config.toml
n_layer = 10
d_model = 192
n_head = 3
n_kv_head = 1
head_dim = 32
d_mlp = 512
vocab_size = 2048
activation = "swiglu"
norm = "rmsnorm"
norm_place = "pre"
norm_eps = 1e-05
positions = "rope"
rope_base = 7520.0
rope_fraction = 1.0
qk_norm = false
attn_scale = 0.177
bias = "qkv"
tie_embeddings = true
parallel_block = false
extras = ["capped logits"]
init = "normal"
init_std_qkv = 0.0325
init_std_o = 0.0103
init_std_up = 0.0325
init_std_down = 0.00445
optimizer = "muon_variant"
lr = 0.00715
lr_mult_o = 1.5
beta1 = 0.93
lr_head = 0.00644
grad_clip = 1.0
warmup_steps = 200
schedule = "wsd"
decay_fraction = 0.599
decay_shape = "linear"
final_lr_fraction = 0.0
batch_tokens = [8192, 16384]
seq_len = 2048
doc_mask = true
train_tokens = 118800000
steps = 10297
dataset = "wikipedia_en"
MLP neurons of a small language model. Each row is named by its layer, matrix (gate and up: input weights; down: output weights) and neuron, and shows model dimensions 64-191. Each number is 500 + 25 x the weight over its row's rms, rounded and kept within 0 to 999. Numbers have three digits each. A neuron's up and down rows have the sign that makes its largest values positive.
Before each neuron's rows, "fires on" lists the tokens most often at its 100 highest values on Wikipedia text that the model never trained on.

fires on: ".", " Gold", " p", ";", "ene", " medal"
L3.gate262:440472506528543508491507497513505482481504490499522489477502520506492495508477478482506496490517523488488511539511492483525500541507513473534528531481474467525508445496514514552482509496475493500475532481537478485464481526466475498489558435495499500477477522559468505487520500471506496469472487543474560478494480466450524541494504499501531515502520497514486544476509493474509448478517
L3.up262:524485527463485532487530507532516434481493483542526506450487518501484487472487494527502532474534511477525461558478527481547452530554476441493513497458513532492454438450483516503505524480519519515479524492515510463520508492528508499536516513501537519507472491520496518474490526516509493489493476479480497468508488536509489503458509503513554471493536511515480471502548479527496498500525
L3.down262:457456481488472499507479501479542496496508473471526541504479470510441473501502527493489503490466486519504474522516492478483499489457474501513435505494477487490456438465509506519491490516509531488530545517517473469545516496499514506464497501513454513514452501477515493484512484508550482511468486516480511499517436515499458517511515506484458465494518465550480523521514498485524539474525

fires on: " An", "n", "ified"
L4.gate347:521494504485537501513531578528477473494528534506524498491475513507475524476491526501518493513502525526493521448504529493463492520529468491488474478476520531476498507543483494556531459501600497482511499531490469489455495511467480498498492493502485497497480444473519483484516494518507520528471526504494548510484515482494538480474504535510497519501498494452450464495485491491545502536482
L4.up347:507512496533505504494524548494497502468514498488491530559516518495480525497510482453541509482536514491500518414529536515531467486479490446497478503489486471499496496483503563498518508487529536466531474528495477451450478514499520458562485526475483505480478510530528505464514490524488492486464532503506488516507522506503498508469557471508484530508528482472482464498525491513462499493484
L4.down347:496533546516510530412519499494512466492533515495503480528530505460492472501518523486501529539508478521501530474491492538494476492467477489528466488491541505496490513487484486496481549500451517459537505478471485436504492452469510489516534523475497478535543483541503483462515527486499473520516514517456521514464550510520498507478513494459519478534516469549503483550496501476487472516489

fires on: "ph", " ph", " Ph", " par"
L3.gate179:498512485491489495481509486524530499437473505509504459495498527487514520486495478504536540495484507480475469519533499495544466541483482518511539515522487501520474471470520507499553462536461469454457509529501464469511463491490450467496541520504487511497494520528510458512539472486517558493467481511475467470545481464524490515515507497501476482528526562484463547496500482499495509486487
L3.up179:534505522495532515500501503516536473464522503468514529526519524527514530503524528524521515478504522497506451517518506512527513545523500488488485505463498514507501543458468540478540471480483451479472488513526506532496525511518452521530541493494477502490510536497467442515533492475497545543466493491545447520486475508514503493497541513493507496474519530474493488495478506543539484507473
L3.down179:542547495490522473483484447535522505454522499552472446522494484543476508490501506504507481521507515494503499501531496524528523534518479490487508488534473506481446476478490494483479518521463482488488462513477497507491466506495458530503558537511468497507530520486486466528469528521521519494519502505488499485526542500529504489494489530494474535478514483527510520513493512483567509511478

fires on: "e", " Me", " me", " M"
L6.gate106:543483493515515508499452521513522494516471517537501494496514472485476505503455499500521498492456469474512469499511528475518554517482546464486531535501481503486515508564491496493514490486453513498507497525566501487538507485504468402433474487523482514499504494546520547480495489506482527494503521518506536547498499501486516502510507506489464526508533512537515475490529509500527481489511
L6.up106:501507509506474495502460508516507512483502481519450525509469513457543504505483513487474429513499525496490507462514500522516551491470509487481503503481467504497540513530480505506483516485491514518537474523485476456484467506496482424479498506531507503510471524494498505462469507475479522483507489490472544504456478481510531517497542490580493582496546509445522519521483510506511473513520
L6.down106:466516484501518499506533503478493498566482504507477461507506490531487459477458460515502475488522506506474529486490504478533531528528487504501542553538462507504469509517500484477502491490488512525500494508486524479508451476493500476533510507550494561494471473599514510498549508468505475474505539453490517504518487534517480480497521506523471495527514482547512494518535476497487536501477

fires on: "ter", "ix", "ook"
L4.gate101:477536495495504490467465538487493508514489478496507516464523471506536503450533544533501484518521532528513483518499553498501458497482513469526504496502501484515532502488553539506521519514495508510511488505496543509509484459476498494491471516511499443458449479538467462532486487518510467483571499514511500527485498498467460463476486473500485483523514463510510467489450507487537520515510
L4.up101:475527463467515506565463519497515499472503491497528480490511454464478501498510537477496480531528555489545480494537502517535485483482502492551546533488479512523467553506545478508535495487467500521520447490482513492506475477542501473495487518479494446475487456536501510515517539500511483518509500494515467528484534498471516509508472494496464519506477508522523472495480497453508497512450
L4.down101:445520521525518518567507488510545504518537471490531502492487529504486486506465475483456512494519531488515539501490477515490495515441470475522464520497460456503483530499509538501524475538496514474489459534470485486503505470543536496518511490473453483489445498526473468507524493471494514491465494507492517507487531536459498489514532519496500490510476515531480521488499437483510512456513

fires on: " ph", " Ph", "E", "P"
L6.gate209:528469501479486495482469459528495494450477494510489513451453507511510510457488448514474483471489489462508494502517464450497547514469496511476556460513527554528532500474487501498493502535476472528534549538505508520470504514472486513485554470509473505472479475498485526492462484466477532509505519516484478509486480502528502503486503478485523472480512570515481486475511520526489502495503
L6.up209:515505469526525465504443512538503471511501535498493510515470529534515442480495511465506474522517474461513530499543491528513493483531484500512482537469492503494514499481474490443497509519469511494476495506464462453469473503538490464499520535487485472518505507519485512553519477536442518485471479456490489508518502534479488499509484480441498479494528542511501460499533525525500507481517
L6.down209:492499515494492475531470485532503506488488493524494478528469493497491504447484515511477514520536499516490504528511425544490479509490476533496504504530539499515495546481505457510486470550512501523529509495486495544515523493492490485535534510525508456546485538518539521511469521474493493524475550511510463479511495509482483500504493512550476508522472503505535491546478525514476553512482

fires on: " N", "N"
L4.gate115:494488485494533460510466520463493548487468451481518502557500506504511500509470473474542474483494462487480523498511503487499506523497499488498482524491533547494513478527525490493507447476531516473508475486502482553516507533493506452494507443465500495495561552521498475490493515497500490491525544501527502463471537458506449506476545494482519448514452500467516450485502489474499446515465
L4.up115:475498478495504489495517494478505528510475494456505530472575514542513527501471508479504481508535496533482504474499497446484491500485462482524497488507517544485512456546546484477489550474494519514546503455476490517473504480503475481503501544515522507536547484532477514553532485479531504492512492506518523459475489477497490513474506482497481515506513483491514485468473489542484507525471
L4.down115:486509485487556464493489499525519470508499431489538521534496528443537495507482461494488538483512506455507464476500511473414499479506452493507474511515485530510512533479517468493505518510496513483484523477478502527496486463473522492509511514475505522494515536506516476499476534500508503492507510495488476490469552469481497519487454540461533481482520546487537481500527502508516501527504

fires on: " Air", " high", " main", "ion", " mark", " bus"
L4.gate256:507479494497518457537494473538473526468470464518537512476518481529502490499476511461468504495477480490484514478488534510514518512504479461495484498528476506494516490500527499483480532509470486496486492501498482517492513500514533540509525475504523508507511473502477435526495515500525443514538471507478464483502525505531544509461546512514461483487514471492493520490507450491526508515489
L4.up256:515487486515512500528497487511467547475475461535458455474520508517500499502425536436487490530477549462502509457493539479469494486506513483470467491503489547499535492468499496505485522512513531484515475521498527530475494491493484482502525467490566484506462460499447454482504509503458513501501495513500478542477519512515498531487534503458503513520523517541544458513524459489479463474503
L4.down256:514471512512471534466483520474506500519503472500464511454494484532485540520478488460470482463469507501503518510498540490470525491470524443498479492528475483456520523514528488492481471474494504471468490500509483565521544491468486499513517470476475490463522476514472479515536512498446520500489531534498497546513490501518479526487510493470495486460495516505514513485520465487480479506503

fires on: " as", " is", " are", ":"
L3.gate109:550448490526466525516460450488530494500526510513464515497506505549512475484490521481499487508496510489454500519496536517491546510492503496527527493504478513477484565543475526472500543532528515524534475499536498501481532533515482494524484521514500476505518538502517479486486492489536547563518485473504492503479479465532474456507489522498549500495480497494491463470488518537511505497521
L3.up109:499521476485456518490485485545515507505512491526532487439490474502530476487512508485499475497462524531502503533495513505441501502499505500542496520528498547495455530498505528475529519477493473458496510493503510460545480510503436485481480542500523510507499495496479472478542511533527508498510538463441495493522481456475472525475510517515471507497452530474458522467489480504494536494532
L3.down109:514523475503491519479506478501522480453487472509506500487489456497485510520515495509516486506513474526524566500554512495502541499502493497518456477530519468465470522541538514481531507480508466503496502469512485527493477492527469486505468513484486537527522495509519532523564465484542484513505506491518489513494541488504540481438496482501502436528541527557506517516485465489474479481527

fires on: "am"
L3.gate345:498491493522479529518554459503502481540468503507529503455495562495501486482487482526470520492493468505468490494483493472506470487511526471488515515540537480530495526522485445492538488478451518536564468533530541510492446498542500481473535480484522493495482489510485472503488469524476502484440566486528528492505475536489530509473502467510517510454579497496504503506514495516481462556518
L3.up345:519515516506469536521540454507497537550489486497496499466519551503474482514476489502470534501504493523455499503482494483489473514534510488512461475530518488541517493472463506467496495489432515494538481539538511501493463502515519486490515479472481530543485502474508481496501494527475493495429520459525541509485517537529507467479486502533544516473546505533513530479520545520474473548541
L3.down345:516467534520452496508496499514515504562507540507534481476501499498498544522517497471430518508491529434441523495471490484498471519526526491473469499518492535532506473495502435463458467478471495506563496503477513516518466495455485478488540551505482530514473503498512514473494508525517510502466494489516519476507500520475507490491513485527528509505505471548493518500528487527497522479516

fires on: "am", " ph", "ar", "ph"
L3.gate335:534486492499486470533491455520495446484524513510555547487484541524512519495485460491510490546490484504508475474542498511503455542441521522532527504532529511499492495517513531511515498508524550518531491535512529498479480480540522502475514486487484493481465486481504500497534516508464510508487545496502547497536462515529509498450490480500520484490484539444488561550497501501465490543503
L3.up335:499512480473498501549492462517502460506504545494495534528479506500490545504478466483510463505501495488509508502524474485488440519478523525516506489502446519512473473539499532506494483497490546509517531500529535512466459476541493519511505481484486547451467515494485463534518523501499515509501515508503565488518497544482490528484499479540540504481473515473481533518512512502453517542486
L3.down335:532517483529500452512521481510477464503498529533501489491498455540511471521498509484528470518544497474480540494475550470507484526501503492509479469486472511562488472484544501521499487524446529523517510498461538497501449530503478517502487499497440549476509482486451459523520512497515511503498513486499502430497535533518499475485467485481491527503507517501493440507512511490553515526486

fires on: " le", " me", "me", " pe", " Me", " we"
L3.gate377:504495550511482481513471470530496521502485498551524573513532536495489476517535522509504508513475460466516537507456521525525474487474513515477523445515455535525501476541526492524477539499450477526523517490512485466491489493473508497435471494534516518480500510522501495526490517497486520488558538493493482437455470506485552504505510488565451494495484499484501495469517490513529518507466
L3.up377:539511516522523458469481462520544467485481483499515507518498482516515503486478505545496477475485505431489530515469528463558464488470508545470532441478490497481489518525483480484497487538471517563504532468515503510473481435507479511470507507506508520508508500491509482501478491531492501480549523493503550490485491498482504536483503480576491498510488525505440472442463508489546497492483
L3.down377:510516503525508526457466434529532520530466497504475477490535505526481508542524488521483479512514542459545516535537527480539506520526474521473546468497488488497548484553496518553485514510497526518517452474511517489500467485468457471502540504498515526519488468493506498476519488455506484477489472482459528513502463491511519510481514486533494461522440482514428460502459467496529524489491

fires on: " re", "ele", " rele", " im", " l", " prom"
L3.gate324:442518541507506495500492495473511514481502508497503470516481509489495535461492532507549486551509509499500473548498521502474459523527513506513500472475536446485492485486512461536497478484494476513521533511479494524513504482527460485494503515515519485493495511494445503500522556474495468529534502523525451463505459497526515487512515529497531457489462493486511478494523487503475460477498
L3.up324:466509503551457514455460480482499532455542540453502451488479476483508510487516477549523478466539519486498463537504504515506486520521512488528485496506480479463483513510471485510501490524514509538518485505496490494522474515496523562464528484499491502500475502516527465488493468535498538511504524471535510486460511540499511517500547505527475535506498497479525526471498540506488469471507
L3.down324:466532509492508495473525486438505526535498497480516494497467495491540494440494522507517485545490470506498482537499492528464474519545488485500512478468469518521504492521480509538497510470515533533494512498463506503501477433496472513560503533486513487508425518492497480463533533495461476487531520508532472526513478571500524560518526504494519462493471506473501489501508514484480492510495

fires on: "ern", "n", "ass", "est", "ific"
L6.gate165:462451501516497509466522498508493494483538513548498540514489486497455516482533490505488546504545542464501502463528537483497480452486504506512559480538492507505514508515474477550532474515524531485509500447501481518461533499457492488489483463488505508519494526483512512480464475468488514488521530527438537456468485508524506466435543487493534440485518501474494544495515530460510481482492
L6.up165:481515470483490513488481559480501508495497562529491494488522489534536487506536475476470459468504492488500532483497520525467493481452478525546533452522517491484503495522506464486537484490519482474509459481484478477487511515491473469505510493490484470505502508535536523490484504464521530495570530508477504458480518533511511450459504474508513548514521529481515484524529512525505497542467
L6.down165:514479558499469474523490526575523501512525473464503500493506525504468483468539462495500472512457463503518541468471483524481483567516458487525464520498531499495495507476524503501496512522483537520469482514498459531521486509489504484504495504519470499505495503467517497516548539517493517516465510534529520519477548468471558526512479480508471487508508472493483485524506499521491475490499

fires on: "ic", "ict", "ric", "c", "olog", "ical"
L6.gate54:476490523508495526488468512527528518485541483505524519493453501513531466495482493518492456440532515482484504484545520490514501506497537541478517495526469512453538505540513465523460495501509545463501542502500470511476474486498487514532517543476525505485524503478474501468516523561460517547511509548490518516473516483491489559480484521462501484481489493490495487518525504473526486451442
L6.up54:489533546498481506529535488544514540491517495494472508510456517492506535523513507562521505535490476511506471516516509491462508505519508496480512505488484503536507548506505465516488465511482524484479498514497468519504527541520514500494487533495514509466507534531493475514541469518447504494493478527430480504504528502484466502555448488492490427533480472500471478505533485486464469534518
L6.down54:477513518506548491572552533532461507537521530488556523511510513454543527536516465472469489499515479533501485476528492539501518504508532530484511510526483544475479529473535502507477518504473522548510509443476510504507491501499494537465492486508487523479512495504495513523494446477505517503487511492499471446527492452463474443532487486496544503471521538519465501455463508518516499477510

fires on: " ac", "uc", "ic", "isc", " Ac", "″"
L6.gate446:489540499499549503469473478558494489511516516497483484496461483532494514528478481494499460528525502533487513494575561516523497495510483493487480512505493507477475498509507501496540497532527503472522522544478538528512481477521453559489506514494499503498523485517502499501482528525506511507497490513491522499465463540427509485499494520495468508524487485451498448464507523451482472540490
L6.up446:490532539479479497524483501504497497497536500505495491492508533502529531527499495458440499488460501531464511497488432494500494470515477483471515477542510429488491526425519482486507521492493499507505520474469499518462478514505468483523521467475530499494486489480514500467532496519445515488508492514549505538499541491556485495464543498467527466481497564491484489512511532473468505493504
L6.down446:515515480479540486506470513460507503525485533528484543507505498496501535474480472473484510536475487462510447489491507522472518534529515513520468502529488456489491527429518498482503522510483503499508495520475481499477504551515490506500486449438445530511495534495545516516547465519477541447502483509493515511526457506504533498488492504516549507469496522503505497469480495542504531496490

fires on: " n", "N"
L4.gate297:486517485499516506517508468521524538479529447459485523518541533505524526503508475488535508522555503528492535452536493456502482489509488494508501510468542520499449518540540466453525469450537468504555505443549509507484526511497491490483512493462528499498521520490479487523513543483501511509456481499530490484494490496494490514490550497477490495512510501478512458466515496553492531520480
L4.up297:466509522510542499531507471527536548527511451524475520538510514484507544514510466491502476505532481483499526478494472465481444504482531510527482499498539533501456527559512482476520470447514494546528521457524503516467566498479514539470511494439518486483536476477496518526510532496470511533466505492495478498490549504482470500480555508455522509507484497488519496491546465531497508497502
L4.down297:454482500514504511487489493495500510516516474501521516519497513508507501508516465474493495472551548482478520461478432484512443529495489491485482447492506554524470525464510431466473513492505498456510525452498541446460515500469512474514498540497524528468531473498520460520460516494497467514462499524498471501512504482511492483520515531484509530496484501492543477530533492509487526480515

fires on: "O", "ate", "or", "ant", "al"
L6.gate245:486491502476508477529493467502490485480497502481536479480496510516546495481493535488455469504513503479485509449526455510479529519518504473492518499514485484504506552490563527526479575505481529517529533474536487520530525458497523531473494515511510495517488481530477544511468507502496522466522499504531518511529520474501480506504495439513469556531503506484522551462493517493514532502508
L6.up245:471505508495499457502478504508481493502499498528519531505474536491512488490500512572536506538500503433476451529536489535477492500516493473507519517543494471518509496508515524499455524552485491499518488471493489521590521532491484490500505516532522506485472500478519488471506496474466517533474509495498501553542536485511545511523497485526467500501501467474502480485521559533505587486501
L6.down245:529494467483508531519529487501507511510482493460481465479504487530514510504489529457507537480529515481541551466534530477506521533509450467537498492514503530536469521454470477471518465516487512489466475526527501507483471503510504470514495486504479530484554483521455530475544492494527521488500521524492484546481537502516469515495558477459504489484469527492501509536517481482551441500504

fires on: " Fran", " fin", " inst", " offic", " appear"
L4.gate180:486477496506509462479458477554509508525508487460508482502519509520443531522497504513505485513486509528489523501491561490482518473488485479497476468490538504484530552494489450471476528503476488514516500512517554462458524525523487526476475475458468512520439473492516509521528504504467492484545500481528526461448531523506555507504514499526523531514517502525488519484510516495507565509474
L4.up180:516506504478532506487467497498466526510506504465502528487484495494483525524492467526483527539508495558516481534466530523480540493515492451484505508488504524481516495546485464515462530496551498507501525487506519518531531508484488481457509472492507554458476488509508523473533452545486486520517479517511570490484511472524516514486533507505482522480493524498490499469456532498529480472460
L4.down180:507499495493519559509435494513483519521474494511451509535508537530475482512477504536526454468469436527488473497475524518489498541497526521481504474456503507492443512556478491508515517482477544478552498498543479485521497535460485513500490471489507548447493516514494498539475470474475511529460481477488485491547527495471558538509489503532488477502510521511507498450533488516482459490497

fires on: " her", "a", "ed", "t"
L4.gate490:505500509514528537498538527505480493492516480516474507461458455524465496489483483492544484517516528477480527508474453471488507501494505504516478534542536496516491532519477515499487490540505441517471574515503523509516478455486513528450478523553506465469517533470531512490496509458509470528482510508529471483473473469546496467518499509505465467483483489474493504488452524494521513498511
L4.up490:482549489501537462452478491479536518525506490504492498499478502512494492496503527465506498545490501508497502534518470490474503548514492493492477504495504462495516471443477506494516496467510488531473521466499523529442541505504445519498494516475465522498512505528493506515477516531442532536458502517486465527478495432527525490490486505531516514494542529463520513484514495476526506521500
L4.down490:448499494510434507502496489465480501462490527526492507477569549480505505524512496472504504514519487493470476519466503534491515461515547494518487544503481493502485488515503530502533553520498503501528492493471464471493486497563486464562519449516526485491495450494485499497533537492532504528464509510517542511508527485517498513502455521506482534525540509518470510485508531506500495473476

fires on: "our", " Her", ")", " rec", "ix", "urn"
L6.gate439:507472503463524561427454498505481479509522480545525466462449514516498496471492510483494513517514529475453513499527533486492496519524473511519497512536452541525502552504493529466539512497467512509517527466468532496489480502449513517493499492515501512477515512496507475497492538502518501493499491520500521496445451526493506414474501480492471479485463504505507541485500456491505475511524
L6.up439:522511468493477507540488482525525512517522488500550528452545504465491506447543500514513511504471523481508511522580514524532555516495496517512515501466502481572546477507511492499519499495511490515549483496451529498494494485508496527471453507520482504542480534493503503463490501471493547498533484528547509492485464543542474484468507522490451497520495484525511544537494521504480482487470
L6.down439:481496468480499536525528498528486526512540508515523495473493472479495477496521500510464496528514535493508555500511469451498515536438509496531481477541504500478472495480525498521489504451521504490504485534475487489531470505493527485486493463478499511484437475519529490526509499477495492498487517488536497499495520509516494505491499508525494491532502556486481479471472500462480476473500

fires on: "ific", " bus", " Air", " fin", " success", " rest"
L3.gate472:570489478528531515499471509479479503462457470526445484511472499483479566484516481508539453499501498517481492488516531485495518481491516468461510525496494527492512543538511483474479508500562508501528493508527499547519519493519496560530514504463488497510468449484484471487488463522511511494521559517475487519492445496505476474451510520468503494466501522517487472544516520503483487523528
L3.up472:531510509523493502483504538503487527526450495496499494499494534483439497510482532498511498525453521508460511505493512466511498468519504503519477498479474519486478504484521488480511532514527546504499494522502482501511523454525510479483547486475548562490530491552498484533495484513494517477488470514475515477505510514491477461423499480512504541478547563456481483524501484489494507470459
L3.down472:526487510504537520497492497480475527471471485516465499503513522495500511520487499512530480524449493518487509504482525523501539457467508484488487484503493525485506528453501506481521525520492482496504517518501459560486549433489515505494510506475537567496514493487516505505494480505462538469484463532513505502501495483525466531475509478481493458480543567526488484511498514522501494456465

fires on: " me", " Me", "\n", " occ", " sign", " comp"
L3.gate80:501472511515507492485452498527542544497527506524478504495513529495468501537485464534511530539448489486507481476503496546471512507500507460529501482493487513492496534567503474508510531540505506562471489522503507488475491538486537498509507512476476536504475493503479516516490509540490508520504546475473489518504454489511519498469519504550506524443509521499488477548528524439530453483513
L3.up80:547488525528506482474474445518519492466499465527486536501503524536530522476486458538495527532453524474494536500476506474474507519538500494506531480464486536462504504500477484508471471492475471572504512478507489460483528490525509465508533487485485542482498537508495501489488518482511480512533514492472534524495446526499484548472539513514461514514524501515517489543483493522506494535475
L3.down80:505493503554514516498488508509553510520470510494475495458491501479458524575533521503532511475509485465479509490527487492511520521518513487473460425492489462507509489553497485414460548521494513525532447492511502503505473498472484512501542496481472537515472542474548466483526507505503539458533485488475499536543469504497527504519492520501502498533480531493470492509557508472530479507492

fires on: "rop", " medal", "bum", "T", "ual", " Gold"
L3.gate224:504513524450494504518458538531537508508508517590501461463534494558480484455475482467531551514484513469466449463500511502498515511544496467499510487501487491515497501515488498529472461508513466527507513450510489477572534464441513488506523511512498501503485528523478515506517476528511532496496523502494508529560447495474512518525549491519497498480476490540475515514497490515513481492478
L3.up224:470478491457478521498465522487506461525512536528523495490571492494495514530502487478531520493500498528466533485517547473503485470522486520487541527536470537541481481487510491526465534513484501495499548499510501504516544487519511475537505536495495466485460526496503486503512508461552501495529558509491507482510510473459534502489502489512511483514536521517466507511474494507499484462512
L3.down224:480468496500513504515497495507552542497529508508503469482484486455509462491517492467490497479494531518517522518511511487511497505535444517511501503467508504511467452505533483523483491525545504523521548495510503550536558474514515478474529527478475484522478520479472507538471475495521489513510554466508517465476447483517480492506513508492483518479540505503483547489461488501480512458507

fires on: "ic", " class", "omb", " List"
L3.gate429:535560503551507532489537488535472502503507457549501494499516504488479481541532493478469494538511559486522540504492485528484490534507509500481501498526496480450523547547490492469489505511522498481481507510520518513458520456468520540513504489531524495536500483471469511529497509538472510492468490527495453477437535508484508446532506496493498500504501477489525521506548490503509452539453
L3.up429:545501508449488542508501521505533522487529487491503513425454491525487474478447535504466518477513444526444473500517491471533459456511512518497497470484530505490521500474495465520503485500523519537518525512506484588489517488496514490481503482487493500472546510496516494500471455513531506529507472490508528484501501533476496503466506503507434456534491516507465478484496514522438472487506
L3.down429:469538514527482538502516485502485483489497480534497523499492499494470500528503544469524542509494492519533519499497508511503513490540516493497521469579452463499479448519510469500490472489456511492533523471522527551498500518505502506507523536510485494480466463505508496494460473509474508466515472496533555482510435495459537494553508499503509480498517483480458493520508512524476490511511

fires on: " ex", " inst", " rele", " medal", " result", "ele"
L4.gate125:488507528509526481480491458465481474485520549536472491488491526485482487487527490536517458490484561466458532497508523514474455493530494468498505505488477510520531491521481456457501498486507529522520513497549496523503466467518514523521519492483497463526480497488511475531512546497499522524487488486500519552483503492541469537476481528491541434506504531462461510439497562502454495491504
L4.up125:497528493519517502453491484469514471477504481459500498504484515548464514464489494547526490520534498518487497549475469500500475509552466503479523465527508512545587494515486461484454462483536481536499503506563519533502491460538496502522547488485502499513501522492519450510542476490454480497515474457478527474464473492552524486482531481479518481514514515504498520460524532482487475503489
L4.down125:513528487475492527476494499486503500538514473501526510509506482506467497525508489509466463546533504449529469499498507502473491508520510446480526462507485519467532475538436521463506484477529490527515524500476468519534491476540539513496516512487508535522515476541554488517518509515518443539492513494482470473570460485493461501518494498480526460455487501487528496484494518513472480480508

fires on: " Sw", " compet", " /", " App", " work"
L4.gate421:522484480491505510505505497500497518505537556482537470485507502522570452481543476521468507495490468482487522517470502483467448475517514500512502499528497471504479495561490515482499520452485483544510525503501495502538532492541476484509516540529534542470472481545498469487527480513475488458498507525478436495474496502459467512502523501507520509478491518483547522454511516499529517501534
L4.up421:462511534501499510530523453523472509503498536521556470510483501535457434501504475493459507491526486511485499490501502461465514505542494497489516551520496484517458491520523501486495479504530518493549461505526430484519503508479478516470495502485499482457492471536519494514545487544494501495502485513485500459465503493481489509474555470473478488456485512494499489472512513488497473549475
L4.down421:488477488514476491501488518493472509506523545499477462488500496512529427529499494500495469502480503526535496507531530564449500460495495473515521520541470526510525492567499452467419482471491507536520484525526524486507490476493499488504535522504478492485501478519485495515506475494495490482480519520507452482468516494481467493511522516520512512502470471516498509473510492532509515527506

fires on: "é", "ium", " car", "and"
L4.gate497:497458476472522464514472469486449471489513533495494536476496468507542510544494478525501502541527509519477510467549489447484474486499537457497516518495511488478549507502517491467482483495499449508501543485470517497485494508509525544479474525482498472517496518545561505491503470431492512520502525508509507484530531478516504535493480519540467515521477500492512465499515466503469488485493
L4.up497:509446522504538448501475463472456491462500535497495513483490481447536485513468507510546482510504485521476508507538504457489470486489542473501526545498521474462538536500550538489501500486514485530491549508458513522517496490488536537461456525481474489509482490551530460492502480495502508475494493528514494488519517509513524525469480521510474527507488491567496474526461467472491488496504
L4.down497:494516507493514527520499496474533478530488509472526496472490518472525574551509476449519484492542479494495505476508514530511486502517486478511509536508479483470500476455514506484500480504476517516531483470468514479512507476559515526519475468529473475496535502506476522509484518479546511504496526559493538477527540486520471505507476466532510511517440497522493439528498470545531518486518

fires on: "ire", "ro", "re", "al", "per", "p"
L6.gate306:459485491458501538495513503526495516560468490510512490497537488482484528493467494486516478495534488521483505502467499490501482528497492498520479477469477443477469510492462521518465481472530445495543485508472516544477514521559484540507503519526528514508494504456460482499458568527471473540501503520514498554500465491508502500482457450508497474520551496510484527492478506522513497464566
L6.up306:518508441495471484474456507439462526516520501550483496468500510533501522490490529528519519505486489574473488527472484521450480470483499493493515557507516516497527465465504506512491487540514495525554482520469521538560534460480502498495499515498495546475508481494505495480510493466511505485536512468525538530523523489535480520472495489479502474502495525486483501481496469490527531527456
L6.down306:513498531473520464498494535482518506488474506502484505530507490508526525492505487526511473476493501504498476477456509490536511468531490454494494488500491526539501468552510475475506556471526498492483466514491510489462466500506465476437497487473490519511534503518509515503513521467467506477432494532491506499443513507457508491561502465521536470485475517538534501510519490473469496497515

fires on: "N", "a", "o"
L4.gate69:490516478522531488471556485490475489479503463460540525441509526512487501501474463530523533517534515517454526506460482520482520469463512459558502528501503501530472520487536508447518533512503482524540553465508479506489522516506469485505506502514528495523523466544464522485472522467521490509492505488517515483468533513479537491496537513518485513491514482462513470483473511503499546512474
L4.up69:487497447482512527521519543497534508487492459495485545479514503479511514487522492490517472544506491539478483499490503503513490440503500516481535463472503490518536510488462493508493507447468497496518504489512507523500518492497472498521510477471528507486522497500479505500535515488457551473450468511491482519477561478510515493501548478474514498472534510438495471525539531468505469502525
L4.down69:485521483509496496472461457477514475512556513516561496490488503511491492465509536496540515491520495494473512494500469466468533504520500472516532484484493485492447493514527473500471495475506525496506503465493489509540508539523480516432528492469492521475539531485527490494520508452550545460483498472522472480495581524511508507498508496457487529502551534494498474517519498556547526508539

fires on: ",", ":", " being", "ir", "ch"
L6.gate210:503463494523483469539483485486514481459534491466474552551526478505529528502499485518429497525528516499519502463459486498529477526508514483500469469467536524493558526460521522482497526469521520529495488521515513490463435506476488505548484509528481484490484540524489536489490526467519516456502506514490529510474530521513497528504506463526480482483501515495449510539449560523503507527523
L6.up210:489490465493491483496481534483503478494516505519530508547501492505502483535507493540484456538526491501518497483482526470497469540460522499528510492486517466540509513501454514451544502491513536518522492509522503529508484491469475540501452495510509482515486496504513494511488555521509484478477492499464500487464520479474478477521503516494504494442496498539504522536443525485577519534500
L6.down210:511483481512529505490493428524517480539552475510507497498531566487476473476486466487497459506474514487537476513511446475465519524495530523471488438527480493493477495522515496522523483521500490507468554480491511538499502524468526537486489474453550556466517507478516478484501509512486501534490484523508493485556543520514524496519511462493466470537499491519533463508510516508468489508495

fires on: " Fran", " station", " ar", "sc", " fin", " soc"
L4.gate310:538528533486454532531471478520493533520438524501502513512511545513484524469492518492522517547537492533492486480466532501471512505433491511495494504516514525501537509518490470495510537491492458517562498440538481480548529488549493534476467490521481501481483501526525536479485482471474436483504494487492480476511495486447487508501523465501466518510518530510496545529460494496511517515532
L4.up310:509524531468544555490527555518473510500470501490482503515498508494481503498519496536495525528500486510522460463461516443518467493524398508525484514507510507515468540523477468477485489478508481488510504499471486498518513463529494544527474516518524534491476532479496559496498495521471497546507484515477495494468501504510452507494506524480512520521495484521503507488468505527511569461487
L4.down310:525517517479516480510472544482471497501500486492487495482457586497486508529499478544471518501485532470520484470488513456534496498514444538501519503486470530479482513486529541551453482454513502481549507534495510493533455516494478491509471479492493534486483455468518507509481449494463469496517490487483461494514540517527487511479529472530530525492528494465520521480493480509469521454512